Weights of a small transformer language model: 4 heads of 128 (2 for keys and values), MLP 1024 SwiGLU.
MLP neurons of a small language model. Each row is named by its layer, matrix (gate and up: input weights) and neuron, and shows model dimensions 16-271. Each number is 500 + 50 x the weight over its row's rms, rounded and kept within 0 to 999. Numbers have three digits each. A neuron's up and down rows have the sign that makes its largest values positive.
After each neuron's rows, "fires on" lists the tokens most often at its 100 highest values on Wikipedia text that the model never trained on.

L4.gate564:401538553579424618492431597469473548486559446531549381506573466575584506460496497478618442487535483527462552579478578472563552560500530521435512489458446527448503521460524510610417576516425445497526482572459427502553557428499488524526494379482572619463484474487477473479519500421485565519466392502610490454494508468474528533435494565535484516524478560560445499509433489553613515532408498464498475585471425574350532527462425506513414508458489524357425391444589529502556479453516531526465419510505471479528479527515577520544507511536548479456483533488445545507599499540575498518464485568516437430378474499501508501495447470582535501535550461497561546536504574503469563475467576464478517615461518496512514574589456529446543472490376489512483557476497484506527526544559524
L4.up564:572593548492508515554379672534510480479532470490514500548489470561557547527451544507546558454582548543492499449507479468485520513499501573446521508440572491561564499473486470611536506479512612440482498504465522501549510450473554531546514496531485509469519540508463456467590529506528509502448483561523439416509505498511516644492551555430525514490523462576507463495549454503485529547490511611470462492506441529473481470464532464512437432471537475502486483548488543506566498540584414465437480538481583496608530527543483481520521476507531620555439462492524526438427422517454540422508360539511496488493602475538577585568596517469524393545500552498510535596508583446535521503410489508475522512454481551465564531531487522542532508436589455522473571499457594494567449537458456
fires on: "not ", "er", "also ", "only ", "t"

L4.gate168:530496453541479557546534526626502453491448437521443474488552500464497556533516528477506421528498425587556524536426498446584433486498516510443448573553528483479502520560556533434488493494541477568430484492522381559465559578555515491434510641390413506474564508547523568466520425477511505472539562508467414482523464538503530514454529537413542516502528556556481502456478487456494432519457526488531526528538418496423509558325536475483531520623450477527535445501548482399468527522480508516466513472472510514530464514614486543559526413513557446475554515514404558467388517439523398558560551412449504537484462463571533532467525559533495525401484444468500415483410496519430517459428579472485497512495417408456405515422480533619519598605531482502473435621491466444460505494469461
L4.up168:522476372542423578530551508667473534495482516514383485405527442444563457468588514532533420553550504503496552528428477560493452532590416505561434482530504536529435568559544471503462474464462540498488480485538450425506428552583409419444578595456429533604507475488501459445547561482453487478461465477535509444456500514477528542459610442483520549577535596593466511597576490568548504476477507521417514493479522538399480500425481431466431492568480504475492521508456473428538538477503532555409515505492465521603470532557537503469551469493495488497538501546438553519510490420469384519524487383447531497489538512516502500493497471505445474486535376472479514508429462526525480459538618479517445532475407581530436517358502494484445650519556434542524533576527507394413587467475464
fires on: "'"

L4.gate811:515521460495450512461544473484486528502583465446439471386465554537547532483447515485446500418452458608415569491459431537461481462495553518560610412525463449532495498449532354583471537462459513466447506561485500447589467421501479453447517458432518438548463504494545517464577567526596471578452483444546457462474441479455489480452443512529539555589490567442523452523446484548536526592568421565544506481478474501470553462483533491441479605525528551471521513502520515555503457436514493432489429471489471541486492526464592493442452469484502529514536497513544513523448537519466470490508523476446484436453556568484493572550541503426403469547534422454428556504520400479562459507525470543525518475594659523467548477513485369584502403544447529506442502514530566552418468456535483
L4.up811:524461404456516530552521541548473514444515563435393551555543422425550473460531446522635553466474500543481465483531530481562490495502510427553545574476448488465470517488503495575550558539494554427457579461533552445477538448443459542602499447468488468504436594497474522450558500475477482535476518453554528403439500395420511462528500407422501482460514417473468524604413536490498612458490540487618635369540449531463568514557466468488471448529456498439551524453491510485448545460439478586557536556468551399506536510421502459588551449592533582479512494466488597548559548544562520528487410514466465459428569521525463492490462496530564539413501435495434510549419514404598549557478521504462484686483473413521514465530626446505557536439504467473578555431539541579456467469453531
fires on: "en", "or", "ac", "co", "ag", "par"

L4.gate597:521426541442508577482450474522452492444529547566489620485480514582516436578470506546521474595564467440462529489451542491494522477456518455493428492575449570505445501546487489446519484492514575413471521491449480437511506484609527433472428434483518528474482434442533508498488527545509557448500521540461578483417414461565481494559521527609548554610436510464483446440438478490428569560484521552414450514540543481467520493446519549532486500629470474451386430510460493473558511645459471495452527534495489487474512524540598503499476568481530484563462475517439467564543515539466462538524424514572442512504473497473423414524574380486571489542457540522415514498495492506497452444496497420558551465474520489539590585478522511476497549579515506474542456518481500518491448386565458
L4.up597:476430453472518471514488448473564514452471501499563485486565531578534600520543504440502539523522473474581499497544462454472591496471525395545418507543568437505488504501448564492465501565420407422465538500553508476462485528457468573523532526509543521486516499507537508533481501533549478556563589485477506476451559524426483605568569461526517500434506555563512491526403493487546396515484445572457373526442511479496478484428541531536457475506444530465560511426545567544593487581442567438406522519517442663450432553408506524487493503581556499489501423420526546431447405487447420484534399468498519543565551470486574423514489411526559402543558482491438527536518507453515554457482526530609470465438496575524397501475478460490550537499614533480410513397535458466490462556519436
fires on: "n", "d", "/", "ur", "ol", "is"

L4.gate980:507457496528453493503528451505591541448515502400551481492544463510492475507604499586605490466457526444452560515482505602470559482478439522509570465446503421507557439505428552371580435511580665534550526451583534454612437485419444500438528465525521512581554551516450483493563491479543493466494480541484470409509430516537553459432459469427535516477431585518455446536524563529536536514566557500497504496463500536568509471534545477490459509538463500487507408391471439472479556534516520357407521528466501521469459479364424492426560500542489484521507498471455562485471411422486426546547550558656435435475422494458467506475445474509574479479469489382501547525463531552551532527581547514406514449457382544568429588451507512505467510440528482547405541531516489469408604494493486
L4.up980:505589574554512518523580522482462541560433506565572418519433536437420451534539515487561420412442491515487449466466494544441520498537524484447368461459507608491514471484484548566530470515575490448480507441531575545574547505473469484480497500419481540514515564511521560504506463458512418458541511473546514544465475507523506443496402456575539514424487588432525468535538590568499552465481506474475472422509610521556468456560426509503590403466378454518531491539452562491566465549563544469520471463449432528359435521418530476475436533458445473571389574467480557450470458464448495547470431479528549537473479538442596508455507482468557504512488540467531500435490520452565456485455416368494520420510527515487511574497497515455518561473585427499495536505444465510452519511417435
fires on: "f", "was ", "were ", "Sch", "been ", "he "

L4.gate859:345559554506522494471517494410578532486496537460416506430624528431528460533506450415544533498467507541495529378556517422455560474504508567509470445490418412496418520622538555431543602517607557500452549594504453515443510421481494552584505551424536471447555561532545430556494483510521459498473457473526526404518422446506466487505488419442508423489463440527509497590541500511473513487451461490441495524580538453433461526484484453540522528480447522444506498419465483557488620402495522399449488446507545529579393472442536525495473528479526508564467445543364530504485591469429467473531502509557545500496496543538489513473541554501544515468426560408560522478450535473566587534501497464511467568485487508530495547502580347525557548507474487526596493507579468597556427536492436
L4.up859:459410501447561581399529428534446452397521349501495479534487478542591424482535534442545496532459426524407486405486498530526453444527493488558492521534464416452615536508591531457488546483541481496502541452501492470447517545414504501529551391460566508486501523502354463473405438538472452467485460517595523455512531438439472430539472488570500549548501569435612488411462537413535472510436496564463455590556452546484561422458465448509497458517449487514524444418505528532552488477552534415477600582518497466546427390453533566463540375445433540524521471471443486493393487472529561513425535500470521514460375521543490505457558552454588567520511427515552532473454430537519539487553541485512453533405593374466440485498405611544434522541517397566454425599500430545478503444531416
fires on: "4", "8", "7", "1", "3", "0"

L4.gate750:401553480519518517509537651440532496449504417443507472515545516525453501504552518522571526566492489400470567587483474424591510582463416534516532398567477450543360495497548527454509473432511540461444521564538474490483552441566491550515422458548461555432604528490524562479460509462485427567487546582531437453534357511545554516554446429549540456542518448591508501547524495636551519473493486470526577505485533465499506531498527577566561552561488492600493444548463592441586458495501416419601472505476500492597541420536409501526438492497548398532463470469502556426459517526455573492586521502598464505521445554449453554498558610511598508428485532480506559562505538474484592498456507451484532488412527478541464460461464530499549408433401384491496591502508487430507384481594472
L4.up750:535576471559521429561515528487499494500492473531581475531508505455518525539490472453451463527467484443505571463555530427415468614583546445434388547551478542558442392542600566549389504464405539483515523556486465542551411525537456512515513538604434496505581514457553609469468414467481567530497562492521525510504463450634479491534499489554476484440430505488375544525473515546456513538475573574541538535502544508480552480555507517414545442592445422554541528474541516486483576450528493461424537505512549454509598503634550519558568397463509536460451480459515518484607463397495589513465575504532391506416550475426534531467491498527543527494587538524473514470482606431513415486543592482349465472535517503435534413498507452544550454483494410405531561510587567508423453476499472
fires on: "K", "P", "B", "H", "sk", "M"

L4.gate340:587514456489564507527446495505565430493521535525486478478593424526521539573534430448516509567418508535485522464522506562503541474487471548491529534448451651418532509390467552519496441459509486461492576519554531481523600530389507499443515511480508526528506520459511470525404461502424496390455457559524420506557504484507473480390498555584660548381545516440511479543582552506533490533491601510456472528561460525469392470484537434515558555556552526457565565488519528508526532493439451490481503505341560489506495524492566470461558559495441457511530513569497430429520542566452393538594457539451510423481456459461494519480536548484433439560513483469510459442507590529524505581517489477536504456547530379488547576555479556531460487581528464516522495485559536579492561527477562
L4.up340:619526440465427451464455576524474464424468455408616521470567440472605463509467452450561543534526463472592502558438518461588504518475345430483501480539548543411548558529492474520525496439582514385465563475504468472435477549462549470600421552512540471500500542511592498476432473437408341507447561482402368470455476469567488481568547533521538547404524475477500502401529466491434463492442429546430470513492478544557456474435457478562496481526564478533553488464450546557467524442424482451458509451469536519478507546508464469463463475465510551564537491472486525479597492521430472499576408518508545395523421417378510491438554564409494437544492526485449504445496460481540401532505411566419477555563501519502518484452463503546565558604473541541498471454544590527470435555465438
fires on: "The ", "val", "conc", "by ", "strateg"

L4.gate856:459466495417529571525495483600459526525429537550461573492603454478594532468371399492452443544432515509387534549461511498509493484555471522463530557437445478576479544462484455576542578459486545516544563545554569485532573417508451472486551469532561514575569460526480534432478462521452520576423497549563454450501575452499476538572489434502407554553500465522513524519524515462440466452467479578452447525483519608528559534429409562445468476448618528519462457546478429448517519509422426503583438461433541547528532493489514415499588514534481408497583434515562506556584585484505493483484490493480462524467523575532496511488536562514519513406442434533559515548474454563443557544486524535487522460464557445476475471484513503577502460504508502550527495486430541583498452426565573
L4.up856:510422503503471456508456450497419419544497469436513491491562382519499551440521470491540451521517473535460477540467492476517512447534530429496426528464461459432540455518417435499538535476544450487488567523484562459544405472513480586543538547566465357641525467556450487494361493393440569504499478603483455494507607503502479599491433561503361467507431501502453584435524466415470509441554513539417561496558537521538514523492497481486523427485502535421491457562545508558485505502417461543614473438501472542415507481549512489467534464415432497479561455494485568472509482492507395565550501587469429532569427524492491515418485548443524491445379421500479459502425570497404522494405510623584514440491583458575510482491505568523587547517514530586538453478509442550512539457577561
fires on: "W", "| ", "th", "w", "sh"

L4.gate558:570551480460498524509481606569439533483442579505480518504507509378560551519471537523504476431526411552528460463455512481509519585547512467527534427551466477542510499583531461568566551460506527415483534535495465465530497534454628518468489494506534586540476484508550528449499557495586639535465536460577465495478489530441568421476542524430487490491514441576460488413416490468441520566497461493547515566471511578455520482403493479521486475469573481482513513642470447463443597390458497395516585500517492452551491491535473382561575447571515603519484535440512523422488479545516436448514445488568476567532461600414468518540384550528504480487551459561436505539424472418493522457445449508467614510525401525544491510558542476539531581623451481494530458505509517516551454456442468
L4.up558:429522518439482568523479470525482459413450396636483491549521561594487553427487526564589455554515485549405398480493492556423497453555559436582522526530548448451486492511499483512440456511549494450546461492511454528570479404555463472527414539486540552478460551528467626483559511565537578458547435579471513398514509445417592436523438520538478565495465482500570440483494469567486479485494573519481508574561525402523466522535487561496467458522495469543577419586518468427504428548548558496533479552528442590480461555582531534505505536548471512519466542514508514501453433617470506518469521556469514493457566439471518520530516475530599520604490505491534543471551519536447576519533518419500532505439468461439424578453439427443501536471435416516473483554545480526559484538398493
fires on: "ing", "y", "1", "0", "6", "et"

L4.gate710:447463421485510509566497561508421494496542492545419534498528393583447565434465576630538573549453461512437549483502470481507482494496467505457532476456469501528484551491481468542530512449562415479527486552555546501590517496539552602436477460503458494606549620437496590480475575511475587370546431413550556397515477406555465441511530552509474491487442481480543537568615559510554497580414525483496527577474399441470506520515483509534524444575438479498350488483528533511512490522423482465526586512494513508553503537464623493520400571471545490622630467482472504419422454500476552447442500529548523421472550511446468567541555474432612441596509435540545520557562419528509545539402512501476540518529436455448500477518474355479467525531521435546507527439504474532576360557512499
L4.up710:516457466519521542552472439546440517575485459599528511514411427474464530549528588604493486514525453397440580494503535561431499456548471534546461522512457488504470520507511454426630455503497495469528473443477440506574407568527431477494411475402493529449442492485495458450504486543553439564476428504456507502506478472432434459483554436552484539504499503414537579499394517439498468490431578510532394493561498512508500466514504533459535521517502532571404503581538536577554484535486563549576575499467541430501470467484570491573449469457595511484525460490639498610494433461551573463452537421618533489427489506432518464521525538426578550453496464451647433549574427543483445467462525496494489497435485486494531516559434539498534523525368427422391587508478473436564484509429446
fires on: "ec", "u", "ac", "re"